{
  "n_layer": 24,
  "d_model": 256,
  "n_head": 4,
  "n_kv_head": 2,
  "head_dim": 64,
  "d_mlp": 512,
  "vocab_size": 1272,
  "activation": "swiglu",
  "norm": "rmsnorm",
  "norm_place": "pre",
  "norm_eps": 1e-05,
  "positions": "rope",
  "rope_base": 7570.0,
  "rope_fraction": 1.0,
  "qk_norm": false,
  "attn_scale": 0.125,
  "bias": "none",
  "tie_embeddings": false,
  "parallel_block": false,
  "init": "normal",
  "init_std_qkv": 0.0222,
  "init_std_o": 0.0032,
  "init_std_up": 0.0222,
  "init_std_down": 0.0032,
  "optimizer": "muon_variant",
  "lr": 0.00205,
  "beta1": 0.95,
  "weight_decay": 0.12,
  "lr_head": 0.0113,
  "grad_clip": 1.0,
  "warmup_steps": 200,
  "schedule": "wsd",
  "decay_fraction": 0.703,
  "decay_shape": "pow",
  "final_lr_fraction": 0.02,
  "batch_tokens": 262144,
  "seq_len": 256,
  "doc_mask": true,
  "train_tokens": 1042000000,
  "steps": 3975,
  "dataset": "wikipedia_en"
}
MLP neurons of a small language model. Each row is named by its layer, matrix (gate and up: input weights; down: output weights) and neuron, and shows model dimensions 16-111. Each number is 500 + 40 x the weight over its row's rms, rounded and kept within 0 to 999. Numbers have three digits each. A neuron's up and down rows have the sign that makes its largest values positive.
After each neuron's rows, "fires before" lists the tokens most often just after its 100 highest values on Wikipedia text that the model never trained on.

L16.gate331:545454437519466598471556438542470472477491482536469454501462572512475513504522432551524465486428477570425495465496440475490524547536513486451437510479462515499429457505563508459480541482469521511531500497421416469541530478438528473472544468532482499584540488499447516512485488569510499491
L16.up331:517586457553522524496529476510470467486492514551567532540458524538541542464454484500515541557535577520506486494498513439544595450549480555495488463477558457518517519539505506519465494461473556476460442503556575531462427547473463477537513569477520565477571430527506530474540462492551465492
L16.down331:496434488532433497480498594494460481564504525512440424507471516568513522524559488580451424433507476550589534523489532505475474494488509518496478497454499495462501462519492491499527528552475486423483528428545534452508494528537415486541509497461472505483510541476524438595483514474507593473
fires before: "ed", "ing", "s", "iv", "es", "er"

L19.gate66:494510507496497550494504606572466492431599457491516484575482495506512494485517500479568542506409521554505545483466474487476551462499496451434498460488493502454447511471517506595498502468424476479494512577550504466489461449502516462493470499480491517547505452528426421523396576549442499461
L19.up66:549530525498508494498523455568513536576531471547469548527446517521518581557453512473595469520514570489473426520541424520517541445475463581522517524452547527464533569540518501471545564547444498573483511533551498484456493452480487427472447543479465496533497507462445449480560529429440543540
L19.down66:557440569499502501534530431540528449506550481508467468480504490510544461488502474508496519475524516507530510545440482497518423567486511466539475515530597540510537530529550459497537469485477515410551460489496432488514506486534525453495514494483464527457532446548471503504460504559526563520
fires before: "ing", "ed", "ent", "y", "es", "enc"

L15.gate324:532437504552487500443490435432476532575466459487467474427547542465544537506467501468462542518507507572485463551522505497532493583491508489424503538436491634409425486536476611514457505576516555502461417544521480572509502547481480482447505479537535594497517539538522462521470475527524533505
L15.up324:481522456462474551519494464553453439509471528515520492458481523525447490537477485533451522490555520523481516503497508478402506530486481555525518496587513579419527496512521455473458545502434526454541513484476511490539604570517494569538527399511479489587488513458479494431499515511520453512
L15.down324:498468478496446526540523561480535461514458489555427440465462513463485481525498475506468469445519487479456511450473538536554498503537509435587492562490520373467506475467480530483551501560491491531516512473627440571453395544480435500525468474530505537481476452544499530488517492517461515518
fires before: " ", " U"

L2.gate407:489499507458515501533474484454516564555408497455563512520513400487446445537519470496529516484531547479546456514541521552480573495498508479474529556411477550511535504539472498549506531403513632436416548490550532453509534473571569494441432482524528461474499501522488398494513534528493554509
L2.up407:476477477448540473557503412485432487528488422451561517546458509528549450559486471550520513465520541582494520501468448497539559500502475523503518561469546542498568436544519581570538546488433528470424459507498455597401517516581515458517462498464549510546458502485527463527485448498501507598
L2.down407:549537461517511414477497566489472544483443450477522482497499523518524506458528486513505500494509426459535476500503520495521503468497535439496464575496469472538504416522479495451481491526444573424447508496529560521514486539525467548467428499491469579404521502496533470599427545549505553575
fires before: "The", "-", "S", "In", "B"

L9.gate466:532481440504499500476542502419527456538513481426472510479419461525481528492515412484496500490513517525530475474481460565472522571545466525470442542485551491457512453461590535490524477512458466509540502467504463540541420556551502516492523516518509468572550487454523456521524534487498441460
L9.up466:463470463507540512490515541516476434553463534496516485471456521585469544507470434568555476469516493558442522488508514430545512494523507508481552513455472502613562458540448506435547494442559527460485407503510486504454560475520555488491491526486519496611530470546450439568468507414547521520
L9.down466:496520484495498530454535545482506542505485453528527460517527540536437538454463444493528493533541492486554500549469486474520430496497513499593492571462526507469451429554433478528470571524434512486562519461464525527434516561541447529429487473550492454459572447495410489508473495545544552454
fires before: "|", "-", "|---|---|---|---"

L9.gate246:521538539490490433439554501509553463515527554519511520395535485510448510496528493531534469471542500509507519537488481571468402469548540573546504476473531447478470552578484473550501440488481468544527417491531462527530434438489552550497545444488531478449485515489483486541445593501525508463
L9.up246:507528556554454478453536537500479467481467535526469478404577533535446498517503464579535474456556467462513498532489517516469521455515549547548532532478511416490499595580534480589492518486384496501541439504524492496492479447459534535572490452463535482436466575450549510523550517440508491503
L9.down246:511512577452453462454485500548455468459525520482479460499436489477517467420577499537538514508535466496531494459517471528505475496483511489563506400500484419525560479504488490531499434500459528499462498458511452567488523497498505521592466526590451501525517484482463473468481591464518531538
fires before: ",", ";", " |\n", ".\n\n", ".", "\n"

L6.gate257:525426498502410455545569429435533514524476596513565538485518530429524500474499523451449492467479533463428488402492555503580547472479464475551525479503534538505485561478482554543511547508484499442564537533503446571521486452504533465464541531526537439479451499430486520500497461496397426409
L6.up257:448541492467545465493539547478446513516494507541501474545454511557525546542437433553453494425551436517463611611481499569476516497526520501483480540489515552561542474536484472415485451500507497447488507495554478419497509453572519488487451525413491491420541577486500501561490504496468500572
L6.down257:501540501516494420516514533538491497575483508513491443523407493471521504452509505517564486561519452486489516593535530593477521476538522461516512489445543453619397489384390385464455451491470486518490572485535478542542537501484470496527488486461497485458502539503484438575500481468495580460
fires before: "v", "ant", "\n", "s", "b", "ment"

L2.gate489:434457595507550432446520499505509506517521579500559476458456512466561439546476517536520566531506490575529535449526501533529473511500486551522538490511452476474567564515461509484525531548427558491539486458505507468447481464525505516495450538503519403502517512416497539519420525466536453525
L2.up489:489487518470516480470526511506407547515509475479507569455468447561567527568457514498523518430530521490541515514477502582587516439426457573511538489557497447544509529561492538522522500534442572531538468547541453539493468473543531485514509477475502444512472506445594458454464579438527528523
L2.down489:458550540549491475484462494508479541546498464493597513473454485505552480549451489504508587425428442524524527478531447536521466506474444540474500444521469471494529512578457517448498522518461559471525480510484529443522441499518496559550553496497481443541518473519496533513456487480509515533
fires before: "ent", "ents", "io", "y", "en", "ased"

L15.gate430:468498535421477455429512461462525496498503517542467448501571511480431455492518532538496525501521499536542546492521492467521508457433491487555494459564463474427525536566506430512513580475489559479510455516514482520457528495476511544528518519483544446498522564456574450554517517453493496511
L15.up430:527541500543509501401535525491484488494486491542497439358554484448526492474481520526490530452464471507528517460566588534515490464490490461525520514434517530411494498494513455537507482488536440536464481475533460543467446484520536485551473567515480488487539510573511502515476606517539472458
L15.down430:500485510536513461443501479521506554482473516501419436501501526503534479559520470565497453489449499522464471516549548531559451538581555542445464493492521472476520579553514516508450481513548482535459484527420503480510502505543481496573494521460455567475571555524510499522542504555389462491
fires before: ",", ".", "\n", ";", " |", ".\n\n"

L20.gate386:534523507504452454461507476485496530562497482600500450504490509489443501491479516572430428557487513517521477509545519518484508451548512524475481446510539424542469515558460495441500571482419519405457531508529513467500528478511408530494467526531473380496548529509491467514487452516497495506
L20.up386:523477467501494472487503554512586535565484486475540490551507566471501476469507511540539504461494551469480481482514419531561555451468509539556508494512508409505489464549527474556533530533498441455473427587436501444482501513470508476561518559536496507510490525501418528494451469577488551489
L20.down386:559504448483512501506452582509437513519557521436486460494431520450520568511480495477415535461509493514541532488463538450492525500455452464537553544523444559465464477534500522490428494486479523482497477510475481443514483519448502480506435498572544500536464533492399539496462466529482458445
fires before: "un", "l", "it", "uc", "oc", "ing"

L2.gate220:536468511552462423501534500462530520467518591489472533510505559450520488448514584555475468449508424493527487552509525461503521496493552451451491510503501526440435515489433499512488511520432508521496571539452526469504509486538569551495497469481471422487493493463497446496573474471490490464
L2.up220:555501522468560440532503525519506463535459531519472459433547545419522576481473449463506511469458483479493520536481537446462510467497517449476449558571476481498467503444486449526553488485494480465554497520482531427538536558468495460551431453509540514460526500473491515467523470512529514514
L2.down220:517514497527450434488485493505540519499453497506445461508473495434518534533540441522518478480490513505483513474477503511539564471587508467431479560523541422561470493476484444510506475490463477432565550490547452496408529457515472455561539545552474494459509543470519519460464451569434442547
fires before: "v", "ff", "\n", "le", "arly", "qu"

L19.gate143:457484543481472547474534552484537535466516477553548551559452579480510596435513410518508546482469596457481475471568518525584520426518480488443571507546467577510520489513488531458529420515516548473480500462460508498490484485491510439544513548472535521514481535511554523431451521463434381500
L19.up143:428514440527486480581497543553486464489485513468568463502506504544475552533438501504490424571498491475466471429461465508484493566491560499455533515474440517446459566562556531485516529493451570454503474470450555510514550534537469475479517461475564523440529485501563487502516510487469444565
L19.down143:466462421481554490486512464453521455496428494482378485580530455492579522425451491477501450480569435505454555555455491504537454523543507448602489482517455429511533519516523436431468470425475517536495555456524530483463531442516533505524532452502454471483530496517470460579505517495447481468
fires before: "f", "v", "ut", "en", "s", "ed"

L7.gate286:441516558526436493463487476564514493512548519502482457491564515460522505468492446528563500504488585503577521539513454528533573492501442457522524470478468481508470563515510508521445487515462479469548439485448516473421514476484540507528455444505498479472512527452512542526481554509475446452
L7.up286:454559482514497456504557550584501526554481458473486477502622467511532466478459516554494493553482473508483512461523525484489470518504510446471523398457462506511489493466451527543548518469465494460513473520515436500462478517449538513548502525517498530536484511523502477490541547496549472437
L7.down286:500491450507525470476556506498510503466528578562510445462461506528484502527542552546511507527515511447560536464517478555505471494493538502540516480502491352433486551534474445506444510467462489495462549473482462480489464554482437513547476480447501495484530502485488554455504483467485497464
fires before: ",", " |", ";", " S", " County"

L18.gate328:538450499469479501521494467507477475479519443443550474519566464530617536471486506504472443429487445452438475553527558485437462484481486483494455510525491513498527564487519479486484462554570586501480482480519557446532490559446519540480491523455524551509560531510526517501514554517481448488
L18.up328:463467562503455537610521494506506472491518485463501463426504506459504512394548452468513468559517552518500476535521509469488536491470570552433532489467518476456491502533547535500471470497497507532436522483539477468441472480476462542537509455536559477511500504528476469431523449460541509452
L18.down328:498537537476579512498487564480458537520503456504476515439503481533531531444522447446484440472585538509491494487492556491462564493527469435460537541468464483517490515438507516474528549495415509450448494505465417547498477457520496514489516483502502522524423561468487478481503576583528456441
fires before: " ", "T", "ut", "p"

L5.gate281:487536472419484503482567473491493467500497521444486401518529523473508415465501543447544494430441529534523548474554530491552526459556499505481537535462485566461467503498501441539514489539488493430466461572462543512394488517447459540555405399497483440519454482479535509512402526469515509517
L5.up281:497473524516515506445502499436508500478466509478460493437472625494509449478531504550454548468534525509481529472548516465508415482479483492524468483568508471494509589514536495492516582444523449381481536519529504454540504568556498467528467455481482470492531471440530536508487428473463492532
L5.down281:549507477502427427502493482497502478558498475527520511483539538495569434434530475518566443451412490572500546474506548533561510535464424477484510491524482509496569513466484515546526535483493485432526510508480542469517433526435498489558481494531478487559505510542525515549478478498498537545
fires before: "ent", "am", "ents", "en", " |", "ation"

L14.gate78:513526498469501491496548430531453472489469542475507459445477470514592525551428545509567577497536596446473513441510456498493454493472504521431528528519496510499521608509484503510501511506510568491447541525489514535495517524551518483451569476596523538525543578459542494433466487521493458583
L14.up78:456460545456459430517581458555468523501499476555453479424484520558476565504525516498491503473512540519446520504470503442466452541533548584512496502472499554471509447470566468506467486523503522433517548432500489489571521477533459476483475414548503482485514503432424488483445405416479481400
L14.down78:547548514527537488473469540529519504479507484438441419454525546544482472453425462536542500529590539478459435497459545466485569578482569561475590540553500535453470488482499497421536454519453544453482515483526521504520425440439476536515536441543397491537559450548537462494495517532498493552
fires before: " "

L5.gate355:496505435467465464428502452484464513438516407459522467497476454461411468468489478499505525460528515435521528515476530537508566421436463518455622529482521510535481557567479520549513472537516494492558560443561491577514480516499496540479403531514549492469474460412474580500466440558564459471
L5.up355:436479512441529499437530444454586487524593465460521439521435583489509497536589514538483500446417489450514529540530501547443472516491533540462531553520433482502552471544505511553549528548458465453489465501531506526491526406497478509560470476509528498488422547462580483519532434454543497532
L5.down355:463530454508541477490463453500467517475453463508508480486497453457491563461482535463505487419564471531463477514472550544522443484502425525446524426470473493510545532525462517497497501548517551549543538435466520518511401521578531451473473531441474507455560514518441469577497470565574488556
fires before: "ent", "ents", "en", "id", "or"

L7.gate412:539439475529435524454526519492545489565505546532531532465422536326451458509535545495522429546530506497495484462504508497477577432582502520536479487492456559498517453488437518489494549514482480496394516453483561514525491446494508557456461557497485494469527473453566521460555499497492530446
L7.up412:504434457463508495432558512490513528518525500501528490462553538496549467520440412585378483511584517470551446519486504533548480480537437422515474430519457468548503502523482466583487523485556470465433521461503534420541462476512569512454537493537489550495557519526472514470519526476536512483
L7.down412:495425571523498488487494571485489540525410505545490490496568436493443486454512462579489557530542521541492498487491463576450524556447461461521452457449490502546549519502448419481474548470531579451470487474535495490539543442511504578491473462554484507535492523514454451478418496462516494394
fires before: "uc", ".", "it", "or", "ation", "ward"

L21.gate55:529449453494493504499443532551502491553508534525531484511456536551451468513517461489484499532524547566562478454528446444525514453483480542522508532412520493461492482451543532441495503531431551502530468528506411474553521516468554485466495498539534392523535569514548512551519560546533588498
L21.up55:390488516485504474501507540499509496535462533487602425518516491531519461476508440510571516511563538525526441552547469451562537472464482505509501537422590530509523601569525492472470477543492559502474492503419480454529410507489469520441438535469512460544496532557503433542545477595513497515
L21.down55:514509436496508541458428492482472542508494479522511513516505482494451436515537447561490506468513491510510438458473460496583529522464465513563479534458413505415528458556505540485507484506485511499515516463459479495480505484546475494463468536538545456441490538538504451484537538476495552569
fires before: "-"